Weights of a small transformer language model: 2 heads of 64, 7.37M parameters.
MLP neurons of a small language model. Each row is named by its layer, matrix (gate and up: input weights; down: output weights) and neuron, and shows model dimensions 16-111. Each number is 128 + 32 x the weight over its row's rms, rounded and kept within 0 to 255. A neuron's up and down rows have the sign that makes its largest values positive.
Before each neuron's rows, "fires on" lists the tokens most often at its 100 highest values on Wikipedia text that the model never trained on; "fires in" lists the words (lower case) most often at its 100 highest values on Wikipedia text that the model never trained on.

fires on: " Te", " (1", " te"
fires in: "team", "1", "technology", "texas", "16"
L5.gate304 [121 150 129 171 117 131 132 141 180 129 153 170 127 128 176 158 117 142  69 137 161  71  83  74 177  94 107 148 131 162 104 124 138 155 150 108 137  84 170  77 126  65  87 148 109 118  72 137 204 103  71 111 159 115 133  96 152  39 127 119 121 156 146 123  73 102 141  77 154 136 127  65 123 106 193  90 163 140 144 108 163 131 113 131 135  92  94 129 157 180 131 141 166 140 159 117]
L5.up304 [104  77 142  88 133 138 120  94 163 108 132 155 129 171  95 134 115 136 110 136 219 171 137 196 137 184 111 119  97 131  86  78 132 123 142 102  86 130 130 120  94 120 105  95 154 123 129 160  89 148 101 113 206 159 161 181  48 172 169 127  81  91 117  87 160 117 120 151 163 121 170 170 129 144 146  98 143 159  76 165 109 130 151 142 139 168 144 113 141 143 123 106 156  95 143 132]
L5.down304 [128 159  78 132 117 159 141 157 163 139  74 106 175  37 128 120 148 136 143 135 120 111 185 157 169 130 173 191 109 207 106 148 153 159 145 206 136 180  90 133 153  69 135 155 152 136 155 113 149 109  83 157  81 108 100 175  73 112  95 102  94 109 107  91  52 123  76  81 153 180 114 141 133  75  81 144 121  92  78 154 135 105 130 120 116 127 159 171 107 131 176 173 167 139 127  83]

fires on: "ember", " one", " first", " part"
fires in: "one", "september", "member", "first", "november"
L3.gate104 [158 161 167 126 149 149 132 137 154  98 155 108 141 127 162 176 149  84 152 151 180 132 130 133 113 114 159  87 110 107  53 134  79  71 134 100  96 131  98 101 103  49  82 120  96 134 156 129 107 154 131 176 101 116 188  81 121  63 141 162  92 130 117 123 135 136 130 171  85 119  99 166 190 109 135 115 156 159  96  49  91 135 120 120 140 104 107 150 132 159  93 112 100 184 156  72]
L3.up104 [184 163 159 163 100 179 129 148  93  67 133 144 158 125 132 181 166  80 171 121 129 158 118 115  88 108 178  45 126 138  95 110 104  81 153 105 119 158 154 155 188 102  62 116 133 174 139 135  78 160 112 151 116 147 153 107 103  87 112 107  99 109  66 117 169 105  99 127 121 204  71 156 148 108 130 138 108 153 128  58  67 142 134 115 103 132 188 124 140 118 113 132 118 127 139  98]
L3.down104 [150  91 125 163 177 124 162 162 148 106 203 121 131 140 151  82 128 146 187 100  91 141 134 128 156  82 117 122 144  42 120 148 113 121  66 105 139 154 138 124 112 141 180 147 103  84 169  90 140  61 116 158 147 135 137 140 127 167 186 162 103 131 190 162  89 161 120 121 113 125 135 152 124  90 191 173 144 116 145 131 123  99  84 107  67 119 146  94 102 135 184 113 133 157 125  73]

fires on: "tern", "ide"
fires in: "international", "western", "eastern", "provide", "outside", "internal"
L3.gate302 [165 116 217 126 144 109 101 127 111 121  75 162 186 180 143 135 138 125 153 152 202  89 128 137 133 115 176 146 108 180  75 131 153 112 228 116 128 100 141 106 187 106 122 170  94  93 137  89 108 108 104 132 132 121 101  85 187 124 106 136 130 115 121 115 119  88 155  82 107  78 179 144  95 118 144  71 127 133 111 125 155 151 181  90 149  96 112 128 114 104 122 158 108 158 128  70]
L3.up302 [192 129 160  78  64  94 104 110 168 118 152 125  62  64 123  76 144 154 126 146 153  37 121 107 124 141 199 140 111 141 134 148 128 107 167 121 131  84 174 127 165  89 120 146 131 144 144  62 134  66 178 182 132 123  68  38 101 101 135 127 145 107 134 140  92 133 135 137 146  91 164 139  96 204 163  66 127 142 127 139  95 159 176 130 143  95 123 164  85 141  95 194 133 157  64 119]
L3.down302 [172 112 133  92 143 140  97 116 141 112 141 131 118 122 142 121 217 130 178 156 140 110 143 125  83  67 125  93  92  87 187  93 142 166 145 108 135 106 115 114 156 193 115 130 122 131 148 107 123 118 151 133 102 104  54 154 145 171  91 118  74 118  76 145 184 114  94 142 118  83 114 123 107 103 173 142 120 100 126 169 105 169 138 116 126 123 173 139 149 141 169 137 139 205 123 142]

fires on: " its", "ory", " also", " first"
fires in: "its", "also", "history", "first", "inflammatory"
L3.gate322 [113 118 163 130 127 171 141 176 175 180 107  97 123  94 119 119 170 147 113 115 137 130 115 107 161 170 165 129 118 140 125 120  86 109 136 104 124 137  67 121 181 105  69 145 135 116 127 129 178  82 112 176  78  82 116  91 158 160 171 102 143 157 105 122 164  88 126 150 135 109 155 103 119 120 118 122 133 156 119 122 117 139 161 145 115 138 106 123 126 164  70 139 156 117 150  86]
L3.up322 [ 98 109 166 162 132 178 111 132 156 144 109 114  82 162 125 119 125 111 143 124  92 119 111  87 136 133 187  73 112  77 126  99  66 145  97 111  94 165 100 145 179 111  83  90 171 151 131 145 155 105 129 162 137  69 135 137 168 197 138 150 143 132 131 134 139 104 153 198 119 104 114  94 104 143 149 103 106 127 147 134 165 130  88 125 152 110 148 176 156  99 147 146 110 162 117 134]
L3.down322 [ 83 211 105 118 144  82 137 148  95 124 209  87  92 109 142 153 129  84 124 110  58 113  92  75  93  95 136 171 141 118 141 130  99 126 101 102 117 120 146 167 113 164 158 123 124 135 116 100  61 145 132 185 100 180  77 166 141  88 139  99 136  91 142 139 140 110 182  93 133 129 197 134 134  68 128 157 157 123  72 115 134 118 147 144 109 174  89 133 155 126 122 101 157 141 141 141]

fires on: " first", " also"
fires in: "first", "also"
L7.gate138 [150 142 167 150 159 142 162 127 150 105 121 145 141  89 133 123 150 150 139  91 140 140  56  86 130 124 145 128  98 109 156  88  90 130 127 119 104 194 144 147 126  92  64 117  98 110 118 167 156 171 165 169  80 120 173 100 113 125 106  85  87 137 134 128 151 129 150 180 135 120 158 108 118  81 100 145 168 124 127 149 131  95 112 132 177 121 113 109  98 167  93 136 182 134 128 105]
L7.up138 [136 129 106 142 101 172 162 202 109 140 130 147 161 103 168 177 182 151 178 138  96 119 111 140 113 120 181  92  79 132 134  96 117 109 143  81 143 142 149 125 179 142  56 133 107 164  94 126 138 153 107 168  56  92 127 157  93 129 115  98 108 145  70 142 139 130 155 121  65 186 151 114 137 101 165 148 113 151 134 125 132 143  89 148  89 132  95 165 120 165  99 128 122 152 134 105]
L7.down138 [149 118  93 134 136 128 136 121 100 117 137 126 165  95 161  83 136 120 192  95  15 137 145 135  80 151 131 130 164  61 109 119 140 179 131 133 109 174 123 135 113  91 177 154 110 105 109 130 157 159 155 116  40 142 159 117 156 100 152 120  74 135 148 176  77 141 110  98 118 132 190 116 202 114 155 135 198  75  26 110 179 124 156 145 110 144 135 128 172 193 153  92 109 153 115  90]

fires on: " first", " two", " play", " app"
fires in: "first", "two", "appeared", "played"
L3.gate436 [184 127 144 123 172 162  76 102  98  91  77  88 125  99 107 119 112  68 155 131 168 122 178 130 136 141  96 146 121 159 147  87 133 129 143 145 140 124 176 167 171  65 107 191 107 108 117 112 131 180  94 152  77 106 130  84 138 100 161 128 104 156 156  95  70 103 145 147  79 149 188 108 151  50 127 125  73  81 163 109 142 132 164 143 133 143 131 117 142 158  82 166 128 147  62 121]
L3.up436 [119  95 117 104  63 117 146 162 113 133 129 146 182 189 155 201 179 161 150 134 137  77 141 163 100 149 169 165 138 124  81 154  67  96 138 105 122 162 171 133 191 146  60  99 144 135 147 143 164 100 145 124 121 180 181  90 153 145 103 126  98  56 143  99 125 150 127 167 109 184 149 119 141 127 123 119 133  98 160  87  90 161 103 146 106 190 124 102 155  84 124 118 113 120  95 159]
L3.down436 [131 134 108 137 174 103 100 148 151 142 124 133  51  94 254 141 134 139 169  36 106 132 119  95 165 127  88 119 104 153 114 121 126  89  87 174 122 112 106  94  96 145 164 137  87 112 151 143 113 128 156 130  82 117 195 127  97  86 121 137 125 202 132 151  87 128 174 163 152 124 192 125 105 143 109 142 138  77  54 106 160 120 115 145  98 151 129 118 173 137 161  81 162 160 147  58]

fires on: " also", " play", " first", " j"
fires in: "also", "first", "player", "play", "played"
L3.gate387 [132 131 156  85 119 130 120 118 162 126 108 119 120 144 185 117  88 109 149 141 159 123 108 123 143 143 147  76 159 132  92 127 114 142 151 108 109 166 146 157 135  20  78 146 143 120  90 124 133 145 107  97  75 159 190  84 133  82 166 157 115 127 117 117 124 161 185 123 107 190 144 102 137 142 118  91 180  94  81 107 156 113 118 105 158 110 114 109 147 180  90 127 163 118 133  73]
L3.up387 [ 87 156 171 142  87  89 126 124 125 156  78 131  75 196 141 126 118 115 139 133 184 169 113  85  98 154 181  73 135 112 101 137  17 158 128 137 114 105 141 121 153 118  91 109  92 142 109 154 105 164 157 116  97 120 218 128  81 155 145 123 131 130 142 162 120 179 162  87 116 163  96 115 147  99 119  78 131 149  95 104 133 117 126 137 119 130 108 113 159 155 158 126 153  96 125  93]
L3.down387 [168 138 115 125 137 121  88 175 114 112 155  95 110  78 113  64 143 122 127 139 108 141 172 123 182 136 103 172 146 126 153 128 178  66 112 168 162 159 126  91 143 128 145  87 144  99 113 129  91 159 105 165 134  94 148 127 168 176 143 141 118 134  95 119 136 129  77  84  90 103 140 174 150 148  84 123 114 122  81 115 172 151 127  72 107 159  98 162 156 110 175  94 208 183 125  30]

fires on: " also", "ly", " not", " first"
fires in: "also", "not", "first"
L10.gate185 [142 129 171 194 182 139  95 124 129 163  70 110 129 126 181 133  92  91 151 101 127  81  71 123 112  90 112 127 128 112 144 151 122 166 173 112 149 159 130 153 118  98 147 107 137  81 119 140 142 156 140 130  53 100 175 109 144 120 127 104 120 121 133  98 139  88 148 126 150 103 192  93 145  89  43 121 146  97  86  86 101 160 148  87 182  90  90  98  99 172 143 127 169 127 181  32]
L10.up185 [120  79 115 159 149 156 148 152  78 137 138 173 148  96 147 152 131 144 168 138 102 125 175 164  49 128 103  75  94  93 110 153 144 114 144 105 179 152  86 181 144 141 104 106  80 145 139 137  65 126 183 135 129 132 155 136 150 150 139 131 128 136 136 187 119 142  68 106  74 129 145 118  77 129 101 168 146 116 133 103 136 125  61 154  98 165 120 160 145 131 134 114 159 133 131  72]
L10.down185 [ 89 201 127 128 212 119 158 155 113 118  82 108 103 182 135  83 130 114 113 109 138 136  95 137 184 121 172 147 182 191 117 103 118 156  85  74 161 128 138 136 127  99 106 149  85  96 188 129 124  97 167 136  82 142 139 129 134 116 130 126 186 142 131 100 135 196 146  87  93 136 155  77 168  98 155 155 114 131 127 174 177 105 115 156 149 137 141 130 169 102  91 122 120 205  93 119]

fires on: " first", " j"
fires in: "first", "joined", "joint", "just"
L4.gate78 [123 126 138  98 111 153 175 168 153 139  93 115 129 113 123 139 165 125 141 119 151 113  76 108 140 128 167 109 133 127 128 128 103 150 145  87 194 142 135 115 156  62  95 169 117 133 155 132 169 154  79 126  80 107 203  87 124 136 144  99 117 145 126  58 127 163 175 105 101 156 178 156 128  95 152 114 167  92  98  82 155 139 117 120 173 130  96  70 152 135  66 147 149 164 152  97]
L4.up78 [116 166 107 155 156 205 129 122 102  74 128 148 125  95 126 117 132 101 135 104 136  90 119 105  98 139 185  97  78 143  80 123  89 115 127  85 130 169 149 153 145 130 129 186  84 163  88 141 182 117 107  95  94 126 199 106 127 143 115  86 103 153 102 153 156 109 128 141 104 160 151 143 117  87 145 169 119 141 101  94 153  88 107 187 173 155 132  54 133 148  70 183 165 145 112 176]
L4.down78 [120 115  88 149 152  89 114 134 141 121 128 152 149  90 104 100 150 116 156 136  99 126 140 156 116  96 107 100 166  77  95  72  87 106 141 126  89 195 121 103 136 109 177 140  91 138 157 190 131 134  68 173  56  97 156 120 125 131 129 114  69 104  93 159 142 132 159 138 106 178 150 126 117 140 178 179  93  78 107 149 160  98  94 125 126 133  86 119  96 179  69 114 153 169 117 136]

fires on: "tern", " The", " In"
fires in: "the", "international", "western", "eastern", "internal"
L11.gate391 [186 138 255 117 157 109 143  78 158 104  88 100 141  85 182 158 126 166 137  96 175 109 104 132 124 131 147 144 111 168 110 190 131 156 148 105 113 116 105 157 140 105 139 146 139 118 150 109 115  79 149 125 140 160 117 146 128  99 144 201 164 104 167 150 149 106 167 106 109  90 206  86 144 112 100  94 123 106  95 151 172 121 160 113 146  87 126  68 130 110  83 158 140 184 129  97]
L11.up391 [194 139 243 112 115  93 131  81 157 136 122  96 146  76 150 144 104 120 103 124 175 110 154 117 102  90 199 135  88 158 160 182 122 116 145  97  96 119 112 163 173 102 132 137  95 117 182 110 110 108 157 118 157 152  97 151 134 135 102 149 147 123 139 141 134 165 173 111 133  83 185  82  96  96 164 105 176 135  88 160 169 145 170 153 146  84 149  79 105 103 142 217 121 201 131 179]
L11.down391 [142  85 128  88 140 161  76  92 197 117 104 141 116 128 103 122 194  89 165 157 173 102 123 106  86 116 115 129 118 119 159 136 150 144 128 115 108 123 116 136 160 115  95 225 100 128 134  89  98 163 115 141  89 119  44 156 147 122 150  97 124  90  87  98 154 178 107 112  47  91 106 106 110  79 120 117 128 127 165 125  63 137 206 101 145 134 177 145 173 160 139 119 117 183 128 168]